From a checkpoint of a small transformer trained on Wikipedia.
Architecture: LayerNorm before each block, learned positions, biases.
MLP neurons of a small language model. Each row is named by its layer, matrix (gate and up: input weights; down: output weights) and neuron, and shows model dimensions 48-111. Each number is 200 + 20 x the weight over its row's rms, rounded and kept within 0 to 999. A neuron's up and down rows have the sign that makes its largest values positive.
After each neuron's rows, "fires on" lists the tokens most often at its 100 highest values on Wikipedia text that the model never trained on.

L2.gate264,242,212,195,167,203,177,174,184,241,213,190,239,180,214,228,219,212,194,192,205,176,186,192,218,203,189,194,203,209,207,196,196,199,204,258,185,187,226,211,235,199,194,178,195,230,216,166,191,205,198,211,203,223,201,155,227,221,215,164,195,195,176,211,206
L2.up264,215,185,195,193,188,140,198,183,229,218,194,216,174,179,204,211,214,193,200,213,199,221,196,208,196,196,188,183,216,243,193,182,160,210,198,186,201,195,169,224,154,187,185,231,230,179,183,188,195,201,182,194,225,210,179,201,216,219,186,197,195,205,245,185
L2.down264,213,192,228,197,224,187,196,211,149,176,239,216,194,222,190,173,187,207,194,177,197,211,242,166,219,216,184,197,182,187,217,200,192,219,194,173,189,192,186,186,186,235,195,207,174,203,198,199,204,187,175,196,190,210,185,229,176,178,229,217,175,203,198,190
fires on: "earch", "ling", "ical", "riend", "ility", "ues"

L2.gate17,186,225,154,185,217,203,204,192,206,244,187,193,184,224,202,180,189,232,192,195,165,222,217,231,190,191,193,196,158,224,197,185,183,228,162,192,184,214,181,221,209,207,211,155,224,183,183,216,205,176,147,203,209,178,228,213,214,211,217,213,177,180,198,213
L2.up17,193,166,185,183,148,179,174,189,214,199,193,231,198,249,194,217,175,218,191,229,223,223,190,196,240,201,173,209,196,189,217,179,211,186,157,204,181,207,185,212,221,175,242,147,203,179,189,240,183,235,194,226,193,187,200,197,223,190,191,207,194,184,198,204
L2.down17,199,177,157,192,232,176,220,212,173,188,254,175,193,251,199,195,236,179,168,177,202,193,204,249,225,189,204,204,212,218,198,188,198,209,189,208,196,230,186,170,197,183,214,182,199,186,199,229,230,197,206,200,220,218,175,206,195,232,210,205,216,238,227,211
fires on: "man", "oun", "ife"

L2.gate431,206,250,172,200,192,175,214,217,203,201,203,233,173,216,196,219,210,235,193,216,164,171,178,227,212,200,187,207,189,193,181,191,214,186,208,168,216,214,200,172,213,176,172,198,222,193,203,212,201,198,201,175,206,203,236,226,202,198,178,211,225,164,221,165
L2.up431,176,210,190,193,202,216,197,161,183,215,225,215,203,226,187,209,218,223,188,228,203,224,186,195,226,166,198,175,211,210,141,207,191,218,214,188,195,172,197,183,220,201,183,191,199,209,204,210,215,195,212,177,175,224,217,213,194,230,175,219,223,210,181,196
L2.down431,181,194,158,197,208,190,232,225,212,224,169,194,178,193,168,233,203,229,199,223,183,237,174,217,221,174,230,194,229,193,181,204,205,210,202,180,190,183,189,183,216,205,219,202,201,163,231,212,210,202,210,215,203,196,229,206,211,201,177,164,232,223,220,198
fires on: ",", "),", "born"

L3.gate305,230,205,186,211,181,224,179,208,222,195,198,208,213,170,222,186,210,220,185,220,199,190,211,191,267,233,162,182,222,172,157,217,204,202,227,215,213,180,223,232,207,215,224,177,223,217,215,194,195,204,220,211,213,187,194,207,223,223,217,211,175,178,189,206
L3.up305,178,217,230,188,198,210,184,198,161,209,227,203,190,194,199,180,195,207,200,184,229,206,215,205,194,202,206,253,184,204,185,245,189,197,215,160,222,206,240,178,173,194,207,226,167,208,172,190,186,185,220,181,196,200,169,202,158,197,200,188,211,188,176,206
L3.down305,160,223,188,226,199,198,198,161,235,199,232,192,182,242,233,198,197,195,149,200,213,197,192,185,231,196,173,193,190,217,164,205,172,186,216,203,184,197,216,182,201,215,215,174,209,181,188,160,189,179,236,175,172,204,214,206,217,219,228,214,211,205,190,209
fires on: " sc", " Sc"

L2.gate389,159,211,221,185,216,195,188,208,207,231,201,230,200,217,204,208,215,183,205,238,193,187,205,195,209,203,185,207,232,199,194,193,186,199,184,199,208,200,237,191,202,179,172,215,191,222,196,206,184,190,213,244,216,200,177,181,203,196,197,188,232,190,201,196
L2.up389,189,182,210,198,174,189,179,180,241,197,201,223,201,217,213,219,220,201,201,201,228,214,208,178,189,175,186,191,189,227,181,196,200,167,225,197,224,188,199,187,165,180,216,186,203,197,228,205,194,204,209,192,205,200,240,228,192,233,199,214,186,232,188,229
L2.down389,190,197,188,210,202,205,218,165,178,177,232,206,188,187,222,202,205,195,225,233,197,205,196,167,211,189,204,235,227,165,194,230,181,210,190,214,205,247,212,195,214,213,197,151,206,191,195,184,201,216,169,231,210,189,196,213,202,179,159,174,206,197,246,231
fires on: "its", "ers", "ode", "ities", "ches"

L2.gate410,198,227,179,231,202,179,222,218,206,178,220,208,209,200,180,209,185,228,223,216,170,203,222,196,232,210,198,188,198,186,218,154,208,198,187,202,187,222,168,199,184,229,180,167,209,189,228,201,216,201,196,227,186,203,220,221,213,217,197,171,188,196,170,163
L2.up410,197,231,226,204,179,195,212,218,206,145,203,213,219,184,210,176,208,206,210,221,191,194,212,191,225,185,194,177,193,176,210,206,179,208,254,177,191,180,211,239,215,222,223,178,172,206,183,219,232,199,206,179,208,205,197,211,215,168,216,204,219,170,203,216
L2.down410,184,191,200,181,176,191,218,223,211,181,209,229,233,180,195,203,197,211,188,228,186,187,183,233,189,205,224,178,213,186,187,205,210,225,234,188,182,205,217,252,148,219,168,198,237,235,207,185,221,202,201,188,223,192,168,202,195,187,216,201,203,168,196,190
fires on: " Med", " med", " inst", " sp", " t"

L3.gate297,187,149,203,189,188,179,227,201,193,237,208,178,211,223,191,199,200,193,233,197,212,198,201,205,196,202,203,162,187,214,177,200,187,209,219,233,189,193,198,217,219,222,203,192,198,208,225,204,235,211,204,176,172,210,201,186,197,184,199,188,223,214,188,189
L3.up297,214,187,185,193,210,197,233,208,185,245,192,190,169,205,211,228,220,225,199,192,194,188,202,200,223,212,215,184,226,188,153,217,233,198,198,184,166,194,192,210,223,151,203,224,177,181,211,156,198,213,219,213,180,186,202,182,189,159,223,212,201,203,199,190
L3.down297,230,178,198,200,201,221,201,228,227,215,189,188,199,237,196,209,183,180,211,175,164,201,209,214,226,221,238,185,191,210,213,224,236,207,190,206,199,205,193,202,217,198,224,209,181,178,184,227,205,169,209,185,204,214,178,195,211,184,181,196,190,233,194,194
fires on: "ib", " vis", " used", " tra", " inv"

L3.gate359,194,216,193,200,212,172,169,208,221,177,189,233,222,190,199,150,185,204,208,201,167,188,171,182,207,209,196,223,187,199,152,189,207,210,182,204,229,207,215,218,211,191,190,205,225,205,217,200,163,192,179,190,202,170,185,188,188,194,164,210,210,201,211,217
L3.up359,192,216,218,226,196,218,233,154,168,203,208,197,204,208,190,209,192,201,209,214,203,204,202,205,186,203,208,197,226,176,188,201,212,205,186,200,198,212,234,204,165,156,205,250,209,211,209,181,183,192,196,221,208,198,201,200,182,236,174,233,178,209,200,159
L3.down359,215,198,182,190,194,202,196,203,225,197,189,227,182,194,221,205,175,209,207,180,196,201,228,238,152,202,206,196,205,200,192,203,155,197,219,191,207,187,203,236,231,221,225,203,198,170,193,224,210,184,226,226,192,217,173,193,192,205,202,237,198,209,188,201
fires on: " bec", " found", "duc", " estab", " fin"

L3.gate24,231,164,212,183,207,195,236,225,181,187,169,147,207,187,202,264,205,187,198,184,191,127,213,172,196,198,243,234,208,155,196,211,201,152,209,197,202,210,219,184,218,202,201,206,177,208,218,177,214,229,201,170,197,182,190,190,200,196,213,231,222,194,207,239
L3.up24,223,219,221,238,183,197,205,239,211,182,218,187,224,213,192,197,168,198,226,194,201,238,209,190,196,209,180,214,196,245,209,205,191,233,219,222,235,152,191,201,210,192,215,162,216,204,217,192,175,187,201,212,189,213,168,197,202,215,181,195,193,209,178,215
L3.down24,203,222,210,226,208,202,172,204,208,216,237,211,173,231,210,195,227,193,209,193,213,229,185,213,202,205,179,223,181,207,219,188,181,213,202,229,227,150,187,243,229,237,197,168,210,214,208,185,163,205,203,174,206,189,187,173,234,209,196,158,151,203,193,175
fires on: "p", "m", "qu"

L2.gate58,220,202,194,219,192,214,214,253,197,191,214,186,207,196,187,185,222,172,172,201,173,197,196,215,170,185,219,211,244,165,175,194,222,214,172,180,180,221,170,184,209,177,207,206,203,221,193,211,203,175,195,222,180,152,178,195,189,206,185,215,167,181,250,245
L2.up58,208,158,172,199,179,175,236,189,215,202,235,152,217,224,201,217,205,178,213,210,226,183,186,183,191,202,195,174,206,182,206,213,211,207,161,172,186,231,198,204,192,202,227,175,166,191,233,173,210,213,179,190,228,169,193,213,190,187,204,205,212,176,174,173
L2.down58,230,198,172,184,219,188,196,187,198,201,184,240,194,235,214,209,170,181,215,186,202,216,207,213,244,235,178,207,177,195,208,220,229,213,197,218,221,211,190,184,196,196,199,172,170,197,203,169,188,178,194,217,203,220,203,217,232,182,197,233,212,164,186,212
fires on: "ur", " San"

L2.gate7,194,190,206,197,186,196,202,185,218,213,214,230,187,206,201,197,207,166,211,185,202,197,196,194,189,214,197,170,164,218,236,213,196,227,194,171,178,200,192,211,187,214,174,205,199,206,210,185,208,218,186,209,173,194,201,189,189,230,202,204,206,195,245,239
L2.up7,182,187,186,180,193,216,206,206,216,225,199,141,194,236,204,168,166,179,204,209,206,200,172,186,211,217,201,197,193,196,167,178,226,211,168,212,201,215,237,199,175,185,216,187,186,223,172,205,227,184,198,178,205,190,229,204,203,210,202,194,217,175,165,181
L2.down7,226,209,236,180,198,203,208,223,193,191,183,202,247,229,224,182,214,207,191,232,213,190,196,184,184,183,211,174,199,193,193,170,228,203,201,206,231,213,209,189,177,225,187,176,214,222,210,232,210,175,228,208,209,204,196,164,184,184,190,191,187,199,188,210
fires on: " ass", " Ass", "let", " class", "int", "ass"

L2.gate327,200,208,216,177,213,209,213,193,195,217,196,188,165,199,196,222,211,175,194,199,201,197,181,187,191,184,186,195,211,191,175,205,217,199,164,200,217,176,214,203,216,191,187,189,209,184,181,199,211,197,195,249,209,189,200,162,207,219,181,235,214,136,220,206
L2.up327,223,185,193,214,208,185,195,191,209,192,180,208,201,209,199,243,249,212,164,225,217,215,167,204,198,169,207,208,201,211,165,191,234,169,162,217,234,189,187,206,203,201,218,181,190,185,191,208,185,225,189,219,189,233,216,200,192,218,170,208,179,211,183,196
L2.down327,217,161,194,197,218,180,207,207,151,207,209,165,192,167,176,217,184,158,200,220,218,201,191,209,199,183,210,210,206,205,206,209,157,199,199,220,209,176,208,190,218,180,204,187,209,187,160,241,185,222,203,191,238,223,187,207,218,221,219,209,197,212,209,222
fires on: "ike", "ith", "J", "',", " included", " David"

L2.gate388,224,130,187,192,243,216,204,214,226,201,215,187,221,207,214,249,163,164,227,176,230,171,163,199,210,212,198,196,179,157,227,188,210,194,199,211,196,183,182,224,191,195,196,213,225,198,203,198,185,198,182,213,190,171,172,200,194,151,183,191,220,191,177,219
L2.up388,177,189,185,167,243,245,198,194,173,224,204,219,208,195,196,207,172,203,252,212,225,196,184,226,150,230,182,194,179,208,198,187,214,180,198,232,215,182,199,222,175,231,200,182,195,200,186,232,185,178,186,210,176,183,164,236,221,172,188,211,202,189,174,185
L2.down388,224,153,201,196,208,201,212,190,145,197,182,178,214,173,190,203,181,191,178,220,234,227,176,191,208,176,181,222,202,190,214,176,183,209,204,204,219,183,187,208,210,173,205,218,185,205,189,219,190,212,176,194,244,207,237,187,184,200,200,208,197,206,177,202
fires on: " imp", " ret", "mp", " sec", " exp", " rep"

L3.gate248,252,179,194,211,191,170,209,208,212,171,207,196,183,209,181,227,248,221,228,219,192,193,179,255,200,213,208,216,196,214,182,217,202,188,215,215,220,177,170,214,212,197,215,224,207,203,247,220,193,211,202,198,190,205,206,187,193,195,173,215,200,225,232,166
L3.up248,200,179,180,188,236,203,165,156,209,205,214,226,165,228,229,183,190,174,209,186,171,168,191,238,205,197,225,202,201,187,195,196,195,219,192,229,201,235,173,215,195,216,185,202,195,216,194,175,193,219,206,184,177,168,240,212,180,175,231,199,208,198,192,176
L3.down248,244,192,214,196,200,208,215,205,168,207,191,181,194,214,190,193,194,221,187,223,195,196,210,182,165,200,161,211,170,202,202,237,202,203,192,184,193,166,187,218,202,189,179,156,229,194,190,199,170,190,187,209,221,224,218,203,205,186,177,183,207,165,213,210
fires on: " list", "==", " feat", "an", " rest", "ian"

L3.gate116,219,223,188,211,209,185,161,201,189,169,213,223,204,156,189,217,235,223,211,188,160,213,177,210,193,209,201,209,224,208,212,189,219,195,175,201,219,209,160,169,206,169,200,220,257,221,229,198,207,186,194,201,222,202,194,207,201,195,230,191,182,217,218,206
L3.up116,212,189,165,227,196,192,199,192,198,156,222,190,253,186,185,207,191,210,212,164,195,187,170,194,190,205,207,195,213,202,176,221,221,192,202,197,193,194,172,189,172,191,203,221,196,189,237,187,193,201,178,164,201,195,203,178,203,192,240,232,189,208,194,214
L3.down116,163,198,207,193,203,202,204,219,180,195,184,156,210,264,197,229,202,212,221,217,208,203,184,211,217,189,223,213,237,201,183,230,219,190,199,157,184,177,196,178,230,207,201,222,190,236,204,199,193,195,193,225,205,217,174,220,226,165,189,218,189,198,180,188
fires on: "oy", "ow", "ull", "ew", "op", "ear"

L3.gate29,194,183,211,172,253,201,194,181,240,149,187,220,196,207,210,233,181,166,186,168,178,200,191,207,207,196,211,205,190,194,216,179,157,192,237,182,214,170,222,217,189,206,171,168,205,243,220,208,197,184,190,210,212,207,194,185,178,240,202,230,174,231,217,186
L3.up29,192,230,204,190,196,190,175,218,219,213,181,207,214,201,181,198,195,206,245,217,197,196,148,195,198,224,174,207,210,206,214,197,205,211,201,170,213,194,217,206,187,232,229,186,167,217,231,202,171,183,237,253,195,202,233,178,203,233,179,206,202,204,164,193
L3.down29,229,202,195,167,209,197,173,202,195,232,223,232,182,224,187,188,242,173,204,200,197,186,208,197,146,188,211,220,233,180,174,261,167,217,273,221,188,226,178,199,201,205,243,166,197,193,197,199,210,237,206,205,201,216,224,203,187,216,194,184,224,219,194,220
fires on: "w", " w", "ap", "ity", "ind"

L2.gate378,171,224,207,220,207,216,184,243,201,203,213,239,215,208,199,186,214,194,199,173,174,204,187,203,223,222,209,199,183,193,219,166,211,172,181,189,180,180,198,206,220,212,168,207,189,185,223,181,211,226,225,212,188,175,160,207,210,219,185,225,216,211,211,199
L2.up378,229,232,204,173,160,185,216,193,191,160,156,190,217,185,203,210,178,201,204,198,182,224,178,168,177,194,204,186,215,203,191,198,226,183,177,196,208,179,211,194,210,212,191,215,207,176,238,226,193,213,192,210,200,205,199,184,176,204,205,201,211,168,187,218
L2.down378,215,189,220,209,177,171,174,215,199,226,183,216,218,223,153,189,212,233,209,176,208,193,212,211,205,240,185,218,188,194,231,212,219,216,192,198,176,194,177,183,234,202,178,206,189,213,217,228,179,198,185,203,181,213,176,187,225,193,196,217,206,206,207,203
fires on: "ib", "ear", "ical"

L2.gate303,198,197,194,175,174,215,207,221,177,208,202,204,214,224,201,195,176,208,187,193,200,202,211,220,195,173,215,166,199,186,215,214,222,225,220,188,189,217,218,196,195,223,206,161,180,186,209,205,239,215,179,225,201,180,216,209,207,212,176,189,194,183,187,173
L2.up303,211,238,200,163,219,220,191,205,196,202,207,223,232,216,214,212,219,214,137,187,172,193,180,177,202,174,196,199,223,191,198,199,204,191,192,224,234,212,224,209,207,195,232,161,219,205,200,192,187,200,192,227,210,197,183,189,196,177,171,193,181,190,162,193
L2.down303,192,187,179,187,211,184,219,199,206,208,191,180,210,210,204,204,200,167,177,194,190,205,186,194,196,186,178,149,235,196,204,211,208,173,185,200,191,185,214,185,178,159,231,182,182,247,210,217,232,194,175,214,224,209,230,213,181,224,214,167,199,218,209,217
fires on: " by", " with", "',"

L3.gate33,216,226,189,233,167,209,197,178,193,208,177,199,236,185,195,211,210,213,220,209,230,216,192,162,199,188,213,194,210,219,179,208,205,180,202,206,170,197,203,184,201,139,200,213,188,198,225,199,186,200,217,147,203,232,217,220,220,222,203,202,211,188,196,205
L3.up33,198,231,221,213,189,191,212,225,167,197,191,211,209,216,191,231,216,210,202,188,229,213,206,196,208,188,199,199,203,216,221,194,246,175,179,219,206,186,245,210,194,193,202,206,170,198,236,225,221,202,204,165,254,233,231,185,214,212,214,186,203,216,193,191
L3.down33,194,207,201,179,227,208,188,199,210,221,200,188,215,161,187,180,173,188,213,177,219,208,160,191,228,199,223,239,200,206,233,176,199,190,183,214,172,187,200,200,165,229,195,184,201,208,170,184,207,196,203,210,181,213,202,189,210,241,214,192,159,196,205,227
fires on: "over", "ost", "ver", "age", "ou", " than"

L3.gate354,209,169,207,219,199,165,186,189,213,202,196,181,179,197,216,172,194,195,228,186,161,204,179,203,216,213,189,199,229,214,179,155,203,227,262,173,227,230,186,182,199,197,196,175,196,223,224,191,216,224,206,201,209,204,221,221,156,192,217,238,186,176,180,198
L3.up354,227,165,208,182,207,181,174,208,207,178,186,194,207,225,205,229,212,188,180,142,201,179,202,199,179,196,219,175,200,202,180,229,201,157,225,213,198,165,210,170,192,207,209,170,190,225,204,200,200,215,197,193,194,198,188,204,181,196,208,233,189,217,207,226
L3.down354,201,185,210,165,238,214,190,229,180,251,193,173,224,214,207,219,194,207,182,208,201,231,216,195,218,213,222,201,214,200,220,213,217,184,193,178,161,212,195,165,176,186,220,216,188,174,215,186,203,212,188,187,244,202,222,199,199,217,164,230,235,188,166,207
fires on: "j", " Q", "sh", " Bl", " Sh"

L2.gate62,229,210,207,229,200,229,200,179,206,231,199,165,190,229,225,205,226,214,219,196,209,193,182,223,182,230,198,230,225,191,242,186,194,209,176,219,194,181,211,180,193,190,197,209,174,187,194,240,196,175,192,178,167,164,171,203,201,208,160,194,196,251,179,195
L2.up62,185,196,226,186,207,205,172,178,193,200,178,189,213,166,203,198,222,206,235,187,197,213,185,205,178,206,198,209,225,194,207,208,202,213,163,214,184,163,201,172,203,213,192,212,201,188,224,188,199,208,215,200,201,197,219,193,226,207,201,252,170,207,188,233
L2.down62,203,191,233,182,205,218,178,198,193,238,205,177,218,227,191,231,183,222,204,189,187,208,187,149,236,196,198,202,189,191,191,221,171,193,173,203,198,219,191,171,197,206,191,197,190,197,190,195,166,219,164,170,177,195,180,220,196,213,179,223,183,193,167,210
fires on: " comp", " pro", "com", " reg", "min", " Comp"

L2.gate5,220,210,208,232,209,194,198,183,214,240,237,234,169,208,220,169,226,203,211,194,197,182,209,165,171,216,181,227,149,162,216,216,167,214,179,198,194,196,192,165,237,207,173,184,197,187,205,242,203,183,212,202,204,152,196,162,210,167,173,170,206,194,204,244
L2.up5,219,208,192,223,194,231,198,195,224,195,209,227,172,196,182,170,228,204,216,193,194,202,198,191,196,229,194,211,158,194,193,230,199,193,191,163,216,219,171,191,211,217,181,152,203,158,177,218,220,212,180,211,193,197,225,219,199,198,155,190,202,212,191,218
L2.down5,231,206,221,221,189,229,196,173,150,208,195,227,210,207,242,197,211,224,206,178,169,220,202,161,238,194,185,195,162,181,193,220,209,204,160,185,172,177,176,201,202,181,204,212,185,229,214,196,202,177,202,223,180,184,204,205,209,193,181,185,209,221,206,225
fires on: "per", " cr", " ar", " spec", " inter", "iter"

L2.gate0,197,253,175,172,188,216,191,199,211,186,208,219,203,204,206,165,205,239,235,186,189,205,194,212,203,220,193,178,214,205,205,209,218,174,165,182,203,181,190,218,247,210,236,169,208,210,210,211,233,190,230,233,160,171,209,228,199,200,216,183,203,190,199,193
L2.up0,197,209,210,168,164,178,173,203,220,215,196,192,203,170,179,206,174,191,195,215,199,213,207,191,224,239,209,192,188,203,200,182,201,188,157,217,177,184,188,216,177,252,175,194,193,151,242,219,211,193,197,222,190,211,220,210,198,197,201,201,212,205,185,221
L2.down0,201,239,170,191,214,239,213,202,167,208,165,232,197,219,198,228,217,231,204,186,228,203,196,212,232,220,194,231,199,193,219,185,181,180,196,172,177,192,179,196,184,217,169,197,204,201,159,229,191,179,202,217,177,203,203,211,237,211,223,210,221,212,146,177
fires on: " main", " same", "arge", "uch"

L3.gate173,189,216,172,154,212,193,209,199,201,192,198,195,215,168,190,192,191,194,170,202,181,189,206,146,243,199,223,197,209,175,203,224,245,198,209,228,214,202,199,201,184,202,175,201,185,259,220,183,191,219,215,233,196,185,179,190,206,205,210,172,189,176,199,200
L3.up173,241,186,194,193,220,190,186,216,202,205,173,177,217,224,191,217,199,190,180,196,188,167,180,199,194,189,196,179,187,184,153,167,192,177,158,186,179,227,208,193,213,181,186,196,180,200,172,193,214,192,206,158,211,208,220,182,212,228,186,195,183,172,193,162
L3.down173,226,181,191,150,204,183,205,208,203,253,194,222,204,153,208,221,203,205,194,198,168,193,184,218,213,192,191,207,151,198,190,218,207,209,189,231,197,198,221,188,205,194,188,238,199,223,190,234,221,208,239,216,210,194,189,214,164,224,174,203,189,222,204,227
fires on: " ev", " inv", " ex", " h"

L3.gate45,218,185,184,226,193,221,163,205,193,193,209,211,158,175,239,217,243,216,196,232,183,207,175,175,196,201,185,187,199,193,214,172,190,179,183,220,214,216,191,216,197,170,199,173,245,221,214,220,208,215,206,200,139,189,191,216,200,181,202,151,191,195,196,205
L3.up45,187,216,206,186,225,191,188,201,170,197,182,174,183,202,202,207,204,236,174,235,161,200,210,203,204,155,210,202,199,187,212,171,235,203,168,247,205,174,184,216,211,197,189,191,200,210,213,212,218,225,182,244,177,199,195,205,197,200,179,201,189,189,215,173
L3.down45,175,182,180,215,165,236,225,203,224,214,195,219,167,133,183,199,214,203,256,199,220,198,184,227,225,196,197,201,176,207,196,204,175,200,173,189,198,186,215,223,254,194,215,197,193,187,204,208,189,198,193,190,146,222,203,241,182,217,205,199,188,205,206,195
fires on: " all", " both", " ch", " var", " All"

L3.gate396,205,211,231,217,193,189,218,193,213,185,198,216,199,194,218,191,208,196,185,180,181,211,207,172,234,184,183,202,218,206,183,207,213,194,214,214,177,236,187,205,149,213,198,205,224,200,211,178,220,199,166,212,185,180,180,216,179,186,236,215,191,231,183,192
L3.up396,162,182,226,205,225,208,213,200,219,194,164,186,194,253,217,199,188,207,177,165,179,213,200,197,179,200,213,194,186,211,199,180,216,177,195,216,193,212,189,217,207,247,192,189,208,210,171,185,226,219,178,197,192,179,192,176,185,198,210,164,206,208,152,193
L3.down396,197,188,161,191,231,168,172,205,179,235,180,219,193,192,194,204,212,228,211,188,205,213,207,182,182,206,201,192,228,218,156,226,163,211,172,212,203,188,217,228,231,181,213,176,198,163,221,221,203,188,247,194,205,205,192,170,201,209,232,188,216,198,179,185
fires on: "az", " music", " pop", " eng", "ild"

L3.gate379,208,215,202,194,175,187,195,227,205,200,215,155,181,177,194,176,225,204,197,194,201,208,158,177,225,173,204,196,201,183,201,209,209,194,182,199,220,195,187,226,217,192,210,192,211,199,203,186,198,230,193,203,206,189,177,193,213,199,197,210,190,189,215,231
L3.up379,233,224,186,240,152,198,192,208,190,210,208,164,199,196,194,182,221,237,190,227,173,209,164,205,230,199,188,192,212,191,224,198,223,193,209,200,187,193,188,235,201,194,280,176,247,200,217,210,226,198,203,220,233,175,176,206,218,198,167,203,210,184,211,218
L3.down379,222,206,208,189,190,192,172,182,167,195,217,200,163,209,217,228,216,200,174,214,219,207,178,199,218,201,213,185,204,206,207,228,238,202,146,161,216,177,185,191,204,194,222,237,209,178,166,203,206,175,153,181,180,212,244,181,222,203,198,229,194,191,189,212
fires on: " Car", " R", " top", "mer", " San", "aint"

L3.gate258,195,252,169,226,169,163,225,203,206,225,205,185,211,199,201,225,193,227,206,199,193,208,200,227,227,217,245,170,222,224,223,193,195,193,199,188,229,192,143,151,183,186,239,210,216,175,226,212,196,191,195,176,208,209,196,210,174,183,207,188,224,221,189,201
L3.up258,185,182,206,168,205,210,140,181,180,196,217,210,207,203,212,225,217,211,208,206,214,188,197,206,222,221,210,213,210,187,243,189,218,166,188,212,229,160,168,220,224,198,199,162,188,206,192,201,201,206,224,228,204,197,192,232,205,180,216,176,218,229,183,158
L3.down258,208,182,171,177,259,190,185,196,218,183,212,193,209,217,190,197,186,232,190,226,208,208,207,187,218,192,195,189,192,212,176,175,234,198,188,245,180,183,189,153,223,201,214,190,178,179,196,194,204,184,207,154,181,181,182,219,232,202,196,176,237,203,209,201
fires on: " Mar", " un", "ican", "ico"

L2.gate413,212,225,164,221,247,244,172,192,193,172,180,183,181,189,210,224,224,183,232,183,182,201,183,228,172,186,183,203,226,211,185,172,225,223,186,182,209,203,167,166,232,190,214,223,247,233,206,202,219,179,208,217,187,191,192,235,197,195,239,186,202,184,206,198
L2.up413,212,216,188,200,229,238,193,219,199,181,200,182,184,186,201,169,174,200,252,193,220,209,171,205,178,176,186,192,216,172,187,177,204,207,221,174,209,167,185,218,186,214,199,207,220,225,180,236,207,208,165,207,183,190,197,206,182,200,240,213,206,225,166,176
L2.down413,238,237,182,210,258,237,178,199,183,207,208,216,178,181,210,206,203,174,230,177,179,195,206,203,237,199,183,183,183,192,203,175,216,198,195,209,177,203,181,190,233,150,207,200,195,227,190,203,186,209,206,207,194,206,220,209,191,197,184,207,184,188,204,213
fires on: " All", " World", " all", " For", " First", "oor"

L3.gate420,216,194,206,203,185,204,198,205,215,228,220,192,175,210,199,188,206,175,210,160,232,190,177,159,200,247,203,200,215,179,191,197,210,225,224,188,231,205,244,217,197,174,169,197,220,202,184,213,204,214,172,163,200,183,188,182,199,192,174,209,193,224,193,210
L3.up420,212,175,209,175,195,168,170,178,211,207,177,181,214,220,204,207,210,176,181,176,204,180,195,223,207,217,227,168,216,195,195,210,181,202,237,220,223,181,205,232,216,221,175,158,201,178,178,235,209,180,215,183,193,179,152,187,179,216,173,228,200,202,194,201
L3.down420,177,182,206,218,252,233,239,208,170,191,201,210,220,189,213,191,220,201,221,219,181,211,216,202,209,230,198,191,176,190,217,230,198,196,189,164,199,163,187,207,223,204,220,227,204,203,198,174,212,208,183,195,168,226,191,195,206,217,171,192,199,203,202,184
fires on: " comp", " Comp", " resp", " Pe", " system", " Ro"

L3.gate437,179,212,199,201,189,184,201,185,212,206,185,197,208,163,209,199,182,164,203,210,182,191,179,221,148,214,233,190,185,196,189,209,201,210,184,175,196,229,208,173,174,217,220,218,215,179,175,201,206,185,228,192,238,194,245,224,148,216,230,180,192,201,218,226
L3.up437,209,208,213,191,171,200,200,217,217,224,202,219,202,159,184,213,171,194,224,217,188,203,175,194,185,198,225,182,176,209,216,204,219,194,195,206,194,198,209,226,215,223,179,196,199,178,197,181,193,208,233,202,215,230,186,227,208,229,218,193,193,185,183,235
L3.down437,170,220,205,167,224,225,208,206,198,153,207,206,191,182,221,209,251,179,174,206,217,208,201,181,218,165,221,215,194,206,209,183,229,205,198,208,185,172,175,174,205,202,196,181,207,209,200,213,210,190,178,211,201,241,217,183,142,224,182,178,177,205,207,200
fires on: "ort", "ever", " law", "ret", "let", "ous"

L3.gate279,179,238,201,229,182,187,182,186,209,195,213,175,214,208,194,189,212,188,223,202,180,226,138,213,205,214,216,189,164,228,185,197,209,225,187,194,203,230,210,176,175,203,171,212,189,174,217,186,225,185,203,191,178,202,207,207,179,182,212,218,209,229,223,237
L3.up279,212,193,201,196,193,217,218,216,196,213,214,207,214,188,208,200,179,233,240,235,231,223,214,223,177,189,195,213,181,199,232,237,213,179,204,199,172,197,205,187,203,198,184,194,205,206,226,198,190,236,196,190,145,188,205,237,169,200,219,224,190,195,197,203
L3.down279,229,201,227,203,211,214,205,193,159,217,197,216,211,194,211,202,208,204,213,209,205,212,231,191,238,223,220,210,164,194,234,203,206,196,194,168,209,145,216,240,209,214,190,199,198,219,227,209,184,197,181,203,191,197,184,201,197,188,204,193,171,202,185,216
fires on: " in", " add", " inter", " ex", " trans", "per"